Part of a small language model's weights.
Architecture: LayerNorm before each block, learned and rotary positions, biases, tied embeddings.
Training: a variant of Muon for these matrices, 9631 steps.
MLP neurons of a small language model. Each row is named by its layer, matrix (up: input weights; down: output weights) and neuron, and shows model dimensions 48-111. Each number is 50 + 12 x the weight over its row's rms, rounded and kept within 0 to 99.
A block is one neuron, or neurons of one layer that tend to fire together. After each block is what it responds to, as a language model described it from the Wikipedia text at the highest values.

L4.up556:59 47 52 49 62 64 30 51 70 41 56 62 42 61 47 64 62 62 44 55 51 53 61 74 63 50 28 44 57 38 56 31 41 51 62 58 48 52 47 29 46 36 38 50 26 60 43 79 63 46 40 58 37 61 20 49 63 52 69 39 40 54 41 49
L4.down556:52 49 40 53 58 58 73 54 29 38 57 51 52 43 63 71 58 33 48 70 50 64 41 36 74 50 59 35 56 47 51 41 40 41 50 49 47 57 45 59 76 45 44 43 41 51 54 53 38 49 33 68 41 46 43 40 49 53 67 55 45 39 37 61
Responds to: Continuation after single character

L4.up637:45 52 48 76 32 61 56 46 30 45 34 61 58 57 45 66 34 52 72 35 33 66 38 46 55 70 68 33 39 65 57 48 58 34 59 55 63 47 49 39 56 56 26 57 47 47 45 50 59 39 68 50 57 46 70 45 37 37 46 30 61 76 45 56
L4.down637:57 40 31 45 55 33 33 40 47 39 54 55 44 53 44 54 72 67 58 50 32 46 44 38 40 58 33 59 62 30 55 72 63 68 45 57 70 61 47 25 62 30 34 53 66 48 48 24 49 49 72 52 55 47 58 44 53 65 49 61 54 41 39 38
Responds to: Mid-word vowel–r fragments

L4.up312:64 69 37 37 40 60 39 44 48 39 52 49 43 54 63 39 49 36 73 71 39 42 42 62 60 33 57 66 31 41 48 34 48 44 51 45 62 44 45 42 73 84 47 69 54 58 43 44 79 46 51 70 54 34 43 54 55 35 70 37 70 63 39 58
L4.down312:47 47 52 39 44 33 54 49 58 61 55 49 27 49 26 44 52 59 57 35 56 55 48 49 67 35 58 48 52 43 28 36 35 33 34 59 54 58 46 73 36 43 54 74 47 54 26 33 33 37 53 54 54 56 75 37 59 31 57 67 51 53 65 70
Responds to: Mid-word fragments and prepositions

L14.up33:60 59 62 59 64 33 43 48 55 70 41 53 31 48 50 47 39 37 30 61 59 30 24 14 69 38 40 49 57 57 70 38 39 62 52 63 53 56 55 58 38 57 41 42 53 45 50 62 49 77 55 52 82 54 53 45 55 42 37 68 52 59 63 43
L14.down33:64 52 47 53 63 43 41 60 20 38 44 66 46 49 50 62 52 59 47 52 62 61 46 40 57 27 60 29 58 51 44 51 46 60 31 36 58 41 55 46 57 59 56 58 54 37 49 63 54 47 30 48 52 41 69 69 67 64 65 46 46 45 56 69
L14.up128:58 46 38 38 40 49 68 46 46 44 48 29 39 39 53 40 50 68 49 43 36 35 46 68 69 54 52 43 43 53 56 49 48 59 65 61 59 52 72 62 76 51 30 49 52 60 43 78 54 60 52 44 54 46 61 54 69 33 49 60 38 69 54 51
L14.down128:41 43 60 39 47 77 45 40 59 37 55 48 51 35 74 53 52 76 49 55 56 46 47 54 44 72 26 40 59 65 32 66 52 56 61 41 47 54 50 37 66 60 66 63 61 48 49 67 42 65 66 48 49 47 53 72 62 55 55 54 61 50 62 50
L14.up445:70 55 64 56 57 52 33 50 40 52 56 51 44 42 32 54 44 67 65 51 75 55 47 57 49 43 25 49 72 57 75 55 52 54 54 64 53 49 52 47 44 51 33 82 57 59 42 42 46 43 68 42 50 53 66 34 52 50 40 69 61 44 46 54
L14.down445:49 51 53 51 50 50 45 50 54 57 35 44 35 27 41 43 21 41 39 15 41 48 38 45 49 45 58 36 64 41 53 53 65 51 52 45 46 57 32 54 69 61 49 31 43 51 50 43 53 58 61 63 65 47 35 76 44 56 55 47 48 38 45 64
L14.up727:53 41 45 44 52 42 50 50 66 25 55 39 56 49 51 35 35 60 45 43 41 57 52 45 90 49 59 51 34 50 43 50 39 44 46 33 49 85 59 27 75 36 52 82 40 62 48 67 61 48 48 38 53 41 67 50 42 42 52 43 48 62 56 72
L14.down727:50 41 51 37 53 33 49 32 53 09 42 56 33 58 48 27 38 43 27 56 47 39 45 32 57 65 23 53 55 50 56 49 38 38 27 39 40 46 46 26 55 65 52 56 60 36 61 46 54 54 57 79 49 55 58 58 55 47 47 61 44 76 66 54
Responds to: Mid-word fragment pieces

L17.up21:43 59 48 52 44 35 57 47 94 59 56 54 54 36 48 40 56 43 59 57 62 78 52 70 42 37 50 46 42 49 27 37 45 51 36 51 40 50 49 45 62 68 71 32 43 49 52 50 47 56 41 63 47 41 57 48 51 50 64 44 51 53 62 64
L17.down21:66 30 68 47 49 47 27 43 54 50 57 32 37 54 38 49 49 40 44 39 50 33 42 69 25 45 23 37 53 49 76 61 53 56 60 64 65 42 45 56 51 43 33 49 51 41 57 38 60 55 54 59 58 50 35 37 20 40 64 56 71 33 56 32
L17.up144:52 49 69 63 27 46 34 46 85 32 48 63 54 50 49 58 72 62 59 62 54 36 51 56 47 37 42 68 66 52 46 22 52 63 35 53 44 44 61 64 58 52 56 70 33 51 44 47 56 57 48 49 35 49 39 46 41 63 66 68 53 56 34 52
L17.down144:61 65 76 68 39 47 46 40 61 48 60 60 45 52 30 70 46 57 57 24 35 41 58 55 49 41 32 37 49 49 35 37 39 31 49 46 61 45 63 68 49 51 63 51 30 25 45 43 48 44 50 50 54 60 37 44 14 64 53 59 46 53 39 36
L17.up284:46 42 48 46 23 40 48 41 48 67 55 86 52 43 34 35 53 63 69 66 48 47 32 50 61 62 45 47 73 28 54 47 36 67 36 42 48 43 78 43 44 49 53 63 46 38 43 66 31 62 53 44 37 51 35 53 46 50 24 47 44 51 56 52
L17.down284:42 43 51 53 30 28 45 54 19 50 56 41 48 60 53 46 21 60 67 32 50 09 52 61 46 52 75 66 50 17 45 64 55 46 59 39 40 67 50 58 48 53 41 48 23 43 62 47 58 51 49 64 52 47 62 48 37 59 46 49 46 49 62 50
L17.up444:54 67 53 46 51 48 44 65 53 61 45 58 59 26 31 69 56 49 55 36 54 42 51 62 52 45 67 45 66 42 28 52 64 48 64 40 47 40 39 52 44 64 54 50 61 62 58 55 37 39 51 40 46 59 47 52 45 49 59 71 42 32 65 49
L17.down444:56 36 55 54 68 45 57 37 50 47 44 60 54 64 50 53 47 29 51 51 45 72 78 40 38 46 40 67 33 64 60 39 51 68 46 44 52 13 49 41 49 57 39 60 24 56 54 38 55 47 40 38 52 37 46 59 55 77 48 36 57 74 38 35
Responds to: Token after a number

L14.up5:41 65 57 71 38 55 45 39 66 35 71 42 52 61 39 49 65 50 47 68 42 54 23 49 40 50 61 33 65 54 66 40 40 48 42 42 58 63 57 35 56 51 57 48 64 60 60 49 71 54 57 31 55 60 43 35 81 59 55 52 45 63 55 55
L14.down5:56 61 55 42 60 54 59 40 25 62 40 49 47 78 38 57 49 53 67 51 54 37 64 67 55 31 49 61 49 53 47 40 29 47 56 60 43 61 61 20 33 48 55 51 48 45 48 46 57 51 56 55 39 48 54 35 48 49 51 33 59 71 54 29
L14.up199:39 56 56 51 51 48 58 77 47 46 51 54 48 51 50 63 49 46 64 37 46 55 56 59 31 58 55 69 45 39 55 38 47 59 51 32 50 53 55 57 70 57 77 47 48 57 39 64 48 60 39 34 48 51 46 35 67 59 62 57 43 61 61 40
L14.down199:40 55 58 36 45 57 40 53 54 68 71 63 57 41 40 70 62 53 63 35 54 63 40 42 48 43 48 36 60 42 70 27 46 42 64 20 65 42 48 58 45 60 30 52 47 71 48 36 39 37 57 65 27 31 49 57 46 35 54 46 56 51 37 68
L14.up235:71 41 41 53 44 45 59 32 47 54 42 40 54 58 80 45 61 53 43 67 48 45 41 47 54 41 37 43 58 62 61 49 62 54 50 67 58 38 52 61 34 36 52 62 60 50 69 44 59 69 55 35 58 63 44 43 36 50 45 56 36 83 37 50
L14.down235:38 57 44 42 49 46 46 57 72 74 63 57 44 60 29 42 37 53 64 49 55 51 56 70 47 44 56 67 38 43 76 56 70 28 55 41 58 69 60 48 69 66 61 36 27 45 31 44 41 40 40 57 72 52 62 36 50 34 59 32 67 27 39 38
L14.up406:59 54 60 29 60 33 45 37 61 57 41 58 63 58 35 54 67 46 69 45 52 64 49 33 53 14 46 53 68 44 44 40 50 44 57 56 40 60 67 40 51 59 49 41 42 63 44 50 45 52 49 46 46 53 27 29 34 53 41 60 71 54 43 46
L14.down406:47 53 60 53 47 39 61 48 38 54 36 36 53 55 57 34 61 62 47 57 37 31 52 59 35 48 54 35 78 40 49 70 39 42 32 63 45 54 27 40 43 62 58 53 40 54 70 40 52 59 22 53 68 47 47 65 44 74 50 58 55 68 47 64
Responds to: Separators after numbers

L14.up42:45 79 73 68 43 81 39 65 30 49 45 52 60 62 49 46 53 41 28 41 48 55 56 31 48 79 42 47 53 57 52 66 63 60 40 55 45 33 40 27 55 55 39 49 56 46 51 41 27 52 44 29 78 58 48 63 48 46 40 49 38 45 49 35
L14.down42:63 49 62 44 64 42 64 47 47 48 54 67 67 61 53 53 52 63 46 62 60 65 67 21 75 54 63 44 57 52 38 56 36 30 50 66 35 69 51 51 59 61 62 72 57 50 37 57 41 48 55 28 51 59 57 53 47 18 68 17 50 75 59 37
L14.up220:51 54 62 41 46 54 27 48 54 57 54 44 47 51 52 59 51 56 62 55 48 60 31 46 36 39 58 49 56 50 55 40 61 45 45 53 63 57 54 56 61 38 49 51 53 32 47 47 53 45 55 61 56 64 32 47 58 49 70 47 40 57 45 46
L14.down220:64 77 69 66 29 27 34 28 44 43 48 69 37 67 27 36 49 55 70 39 49 46 51 50 22 35 43 34 62 36 53 45 36 55 53 46 33 57 54 70 55 69 44 42 64 40 56 49 72 60 46 36 42 76 30 42 55 54 39 55 58 56 62 61
L14.up295:44 66 50 31 49 52 50 51 59 57 57 64 65 35 32 40 75 53 51 47 52 49 30 65 24 63 34 40 67 52 47 42 57 22 55 71 50 64 58 51 57 43 26 36 31 72 63 69 34 69 49 66 40 20 67 62 62 56 39 46 67 41 53 57
L14.down295:59 63 74 46 43 41 40 45 36 44 44 28 41 74 64 57 51 39 56 62 50 59 47 26 63 44 29 48 44 72 25 60 33 55 55 53 24 78 51 41 48 38 70 39 70 61 36 61 45 67 52 38 51 75 70 38 43 52 37 47 59 63 36 30
L14.up637:47 51 23 45 39 71 42 58 45 51 26 43 48 66 29 39 58 61 36 47 45 58 52 37 59 65 30 33 67 58 37 57 50 43 66 44 58 60 57 28 46 57 34 48 49 44 80 51 27 47 43 61 66 45 47 54 75 46 28 43 42 41 55 24
L14.down637:34 50 74 46 46 51 37 45 53 58 47 49 51 79 51 53 56 44 53 71 47 30 43 45 45 36 51 54 88 51 62 55 35 57 65 46 54 51 22 50 60 70 41 32 41 31 44 34 64 53 45 46 50 29 51 65 49 36 39 55 31 58 45 51
Responds to: Infobox field fragments

L4.up549:69 54 37 58 34 53 23 60 38 61 46 44 50 72 20 26 44 61 44 64 50 64 63 48 84 62 46 44 36 54 33 31 51 41 51 32 33 38 47 37 42 47 72 57 30 49 79 46 43 63 51 43 42 37 65 28 76 61 50 42 54 26 58 58
L4.down549:46 92 46 50 57 39 40 38 67 57 55 41 69 49 26 43 66 56 52 69 33 55 68 42 46 43 39 35 32 42 55 41 39 55 44 40 46 27 55 41 54 51 34 36 51 41 57 31 56 55 56 45 39 60 53 72 40 30 52 56 68 49 66 49
Responds to: Partitive "of" after one

L17.up202:45 40 49 47 58 61 51 68 51 45 53 52 75 50 63 58 61 52 43 48 46 49 48 49 57 42 46 53 67 42 18 28 38 59 46 42 58 39 53 67 37 46 49 33 65 61 56 58 59 43 56 52 51 56 43 38 45 42 73 75 59 55 48 34
L17.down202:50 69 66 70 65 35 60 47 34 56 19 48 65 33 42 52 39 64 48 54 42 53 58 36 68 56 45 40 48 59 41 60 59 53 34 53 49 33 52 49 57 53 46 51 50 44 39 68 70 41 42 41 43 62 38 42 42 47 62 61 75 34 49 67
L17.up303:68 44 47 50 63 19 47 59 51 37 43 36 64 51 63 54 47 45 33 55 85 42 38 46 28 52 44 44 67 38 38 45 52 50 36 42 58 56 56 75 55 49 59 51 51 05 60 56 48 49 56 49 31 54 65 64 51 61 62 35 44 57 63 50
L17.down303:62 58 60 53 75 49 51 74 45 45 26 40 40 53 37 27 59 39 54 62 45 44 53 45 42 70 37 64 38 57 47 58 73 44 54 65 52 73 49 59 53 46 41 61 51 54 57 36 63 44 37 51 36 51 70 55 50 41 51 62 37 71 64 40
L17.up723:80 63 59 48 29 22 53 55 40 33 66 40 53 57 67 51 40 34 45 65 66 53 39 41 44 54 50 41 46 45 48 63 36 38 57 51 52 50 82 49 77 52 63 48 53 60 71 46 61 52 54 32 65 26 60 63 71 59 23 27 50 51 88 49
L17.down723:25 42 81 33 62 51 60 56 52 52 52 52 51 57 48 62 45 57 43 65 35 55 60 43 34 66 52 39 54 42 64 58 38 42 54 30 64 59 71 25 46 48 39 49 48 51 55 36 58 58 56 53 50 82 55 47 49 33 39 32 35 53 57 41
L17.up732:67 31 55 36 48 49 51 60 46 60 44 29 43 50 67 41 48 26 54 43 52 81 68 40 53 60 55 33 50 69 49 52 39 63 27 33 55 66 81 58 51 61 40 58 54 64 56 42 60 57 52 53 77 43 51 73 40 67 41 54 68 52 59 38
L17.down732:49 59 73 44 32 54 50 35 32 43 58 68 38 62 72 30 21 50 45 53 48 39 72 48 57 58 30 57 49 53 52 57 64 48 50 42 46 55 81 44 34 59 65 56 38 69 64 44 62 72 55 39 47 38 57 60 61 59 48 44 53 50 47 58
Responds to: Mid-number predictable continuation

L17.up128:47 45 41 52 54 52 64 49 44 51 49 60 28 54 57 48 67 69 54 43 46 27 53 68 50 55 48 77 68 48 44 52 49 43 37 47 47 24 76 27 50 59 55 38 57 43 50 54 62 40 55 44 65 43 70 61 69 27 43 53 55 66 51 40
L17.down128:52 49 45 67 26 49 62 33 50 51 65 35 58 45 60 61 39 53 28 47 47 38 56 43 44 52 39 36 49 57 44 41 36 67 48 53 59 42 47 52 48 49 48 20 57 56 41 54 63 73 34 52 62 64 60 45 40 72 56 49 45 66 35 45
L17.up301:47 54 41 54 71 57 34 39 59 44 37 41 67 47 68 73 24 52 34 58 48 54 43 67 49 69 54 60 57 24 40 49 54 50 73 50 37 63 62 33 45 52 48 61 66 45 48 43 39 64 68 40 41 52 39 51 66 47 59 32 64 53 46 46
L17.down301:41 53 36 41 24 57 43 46 66 71 44 34 46 36 51 55 44 43 46 80 38 62 48 50 47 58 47 43 41 49 50 47 59 45 71 52 42 42 43 43 66 63 45 49 63 63 71 59 57 64 64 51 44 52 54 43 51 64 58 60 47 80 43 48
L17.up481:49 58 37 51 55 54 66 44 62 49 44 34 42 61 68 55 48 43 48 72 29 54 52 52 57 61 54 39 43 46 52 51 54 66 56 53 46 38 86 47 41 57 53 47 29 56 59 56 50 51 48 58 62 35 52 47 52 39 38 47 38 71 52 62
L17.down481:54 51 58 69 49 46 57 48 35 51 56 51 75 46 49 30 47 53 68 51 50 50 78 41 65 55 57 42 56 58 67 69 59 38 44 73 55 48 45 65 33 43 54 45 45 45 46 28 22 37 48 43 56 47 53 54 52 43 42 52 32 55 46 60
L17.up633:54 48 68 55 71 55 51 22 46 73 52 53 35 50 64 62 35 45 68 43 47 48 34 64 72 68 38 36 48 67 61 71 36 38 79 57 67 47 67 41 50 56 50 60 69 62 38 53 37 49 66 34 46 56 66 40 65 44 62 47 33 53 47 58
L17.down633:52 60 48 30 28 31 47 55 38 48 54 69 62 41 66 48 13 58 56 56 62 53 52 63 53 49 35 69 61 49 42 41 48 43 53 47 78 58 53 53 33 36 46 28 61 45 70 56 60 55 62 34 58 39 57 65 55 55 43 59 52 58 59 45
Responds to: Mid-word fragments

L17.up80:62 51 65 42 55 60 46 60 50 56 41 49 55 50 12 57 37 47 34 58 84 43 50 47 57 59 64 54 60 46 66 32 55 49 63 56 44 57 35 45 59 61 54 39 38 46 32 47 59 73 54 56 68 51 56 83 53 57 49 51 80 39 37 30
L17.down80:64 70 51 51 58 52 38 55 68 50 58 62 51 15 41 49 44 46 42 72 40 47 38 38 49 36 49 22 59 63 70 31 68 37 64 58 62 62 43 73 44 57 56 23 50 67 50 40 43 64 34 36 53 54 36 70 60 46 55 47 31 56 66 41
L17.up140:57 67 56 48 54 31 65 64 32 73 65 39 61 43 40 41 25 57 47 23 39 79 46 42 34 60 54 42 49 20 58 34 47 62 59 45 38 54 35 45 45 41 30 54 52 72 62 50 43 48 65 38 40 68 47 49 51 37 34 57 28 42 56 50
L17.down140:67 70 31 50 50 56 53 42 54 40 43 65 64 40 24 54 37 62 40 43 55 46 61 44 29 57 48 47 58 34 61 57 38 54 56 56 50 62 57 44 69 52 50 16 41 55 54 36 50 71 21 35 26 50 79 56 37 44 36 37 35 73 58 51
L17.up493:50 52 51 39 51 63 28 63 42 55 56 39 46 62 37 54 51 62 43 67 54 55 46 50 51 37 65 68 54 58 36 51 39 52 50 47 36 40 53 48 18 42 78 28 53 32 42 53 54 47 47 41 47 45 30 52 51 42 43 59 49 42 49 32
L17.down493:60 43 61 63 44 76 64 52 62 38 58 63 37 43 47 67 33 46 38 45 44 45 82 63 46 46 61 42 57 34 41 43 49 48 46 70 39 54 50 47 72 57 61 06 60 37 53 58 52 71 60 52 50 52 51 59 39 43 50 50 44 52 48 58
L17.up644:83 44 65 48 55 60 33 43 54 65 48 50 39 43 39 61 60 92 55 72 69 47 52 44 50 39 53 65 59 56 74 42 49 59 69 41 56 67 54 43 37 80 72 55 59 51 60 63 61 62 45 44 61 59 48 62 45 35 49 53 51 19 42 32
L17.down644:57 40 46 62 55 61 44 49 48 38 72 45 79 49 50 51 42 50 47 45 48 54 45 50 29 59 67 36 50 40 72 43 49 55 49 59 55 54 39 49 65 38 51 45 51 39 39 46 42 55 22 55 47 55 61 80 52 47 47 58 48 36 79 50
Responds to: Word endings before "to"

L17.up221:70 34 51 57 45 31 29 64 55 45 60 58 58 67 32 37 50 69 45 50 63 38 51 60 54 60 14 44 68 47 46 44 45 44 63 53 61 53 47 36 60 65 57 54 52 33 67 52 55 42 43 35 52 43 61 61 46 53 31 45 69 61 63 37
L17.down221:72 48 40 52 52 53 33 46 62 60 25 35 40 72 29 38 38 56 43 42 59 16 72 53 54 42 41 61 49 58 56 61 40 54 59 44 57 38 52 43 38 53 38 59 66 64 49 46 36 61 54 47 49 54 84 63 37 45 69 49 43 70 39 41
L17.up431:60 58 46 56 37 47 15 51 73 31 53 49 55 47 29 42 46 38 54 61 65 65 51 54 53 45 29 35 59 48 23 41 41 75 61 30 54 53 44 48 54 52 65 47 50 51 74 60 44 45 64 32 45 44 57 60 53 53 51 56 35 60 40 79
L17.down431:59 50 55 58 60 47 47 53 53 36 44 59 65 66 32 37 66 61 40 35 33 35 51 48 59 65 36 30 39 45 39 47 56 58 60 65 34 44 53 39 44 67 69 17 46 57 57 41 40 57 29 66 34 63 54 50 41 42 53 47 50 40 62 39
L17.up485:63 51 61 48 31 52 41 70 41 32 34 38 51 52 50 51 27 59 40 38 38 52 55 61 48 29 39 44 21 59 34 41 62 59 40 49 83 48 47 51 48 66 60 35 65 40 60 51 40 62 46 43 56 48 47 67 51 45 39 66 59 70 34 30
L17.down485:51 50 38 63 65 48 29 58 52 51 70 41 58 58 36 56 80 40 40 55 44 50 69 49 34 52 46 37 59 55 41 73 47 38 67 44 47 49 43 42 57 55 57 60 35 45 53 35 50 22 48 62 59 59 59 41 46 73 79 50 50 37 23 33
L17.up578:61 42 47 47 65 45 26 54 45 51 69 36 52 68 28 58 49 52 45 39 43 49 33 45 59 60 27 38 65 55 32 40 49 42 73 49 49 51 43 37 55 48 18 41 66 49 81 54 52 63 38 56 61 53 44 49 66 36 43 47 66 65 60 48
L17.down578:72 51 33 54 50 52 24 67 63 39 36 58 48 63 44 49 58 44 43 48 39 42 26 63 47 34 41 53 39 55 30 49 46 61 58 24 48 36 57 45 47 48 42 35 64 35 49 38 38 56 46 44 39 65 39 55 51 42 81 62 42 55 49 40
Responds to: Prepositions before numbers

L14.up11:55 48 44 58 49 64 81 54 67 61 53 45 37 58 59 35 54 62 40 60 25 34 47 51 42 35 64 59 48 41 47 69 43 47 49 66 47 48 48 49 56 50 63 45 39 38 54 31 40 65 34 39 49 52 62 53 65 50 46 44 39 60 45 53
L14.down11:41 45 49 55 60 42 29 44 53 47 43 57 43 55 38 46 31 52 31 59 50 44 48 51 51 21 51 41 46 63 64 54 48 54 57 52 43 67 52 35 46 41 31 30 35 43 38 57 48 58 35 53 52 59 48 34 67 42 48 40 50 42 76 61
L14.up171:54 66 38 52 67 53 54 61 33 58 49 57 39 63 41 48 46 55 53 47 32 44 47 30 42 72 46 56 70 61 57 66 34 53 55 54 26 50 57 55 46 52 82 29 36 59 51 43 42 50 58 43 48 33 41 72 62 60 45 60 64 73 48 63
L14.down171:62 77 49 41 65 55 44 66 63 44 50 59 35 40 55 46 52 70 40 51 38 62 68 42 43 51 48 67 62 45 63 70 34 38 59 56 28 43 39 66 26 52 60 51 47 42 34 37 34 60 50 48 53 55 42 64 48 49 45 38 67 25 53 43
L14.up257:51 44 62 65 51 38 41 50 41 52 36 39 58 57 33 55 51 70 42 41 67 38 40 30 48 51 58 55 47 55 24 39 60 48 55 44 60 36 51 46 50 57 86 35 70 67 51 45 41 48 54 31 47 36 38 56 69 71 73 47 65 67 53 54
L14.down257:46 62 30 44 56 44 52 69 66 48 34 49 42 40 50 42 37 39 63 75 62 37 57 53 47 50 78 49 39 33 63 37 55 58 48 38 40 53 29 59 33 38 54 54 52 59 67 48 49 82 46 68 49 36 72 52 57 33 36 54 55 26 64 75
L14.up665:51 56 44 47 48 63 57 81 69 70 68 40 64 53 47 61 67 84 51 26 32 56 35 50 68 55 45 39 54 60 66 49 19 37 36 67 44 37 49 37 39 39 41 47 46 51 51 58 71 35 76 36 50 60 28 46 38 66 46 52 54 48 54 72
L14.down665:65 54 24 54 42 40 43 49 51 32 26 29 49 09 57 43 56 57 30 31 63 48 74 50 70 79 33 42 58 31 51 35 37 47 53 68 49 49 26 63 52 53 45 34 59 62 37 26 40 61 61 51 38 56 51 64 33 65 63 37 59 54 42 16
Responds to: Year final digits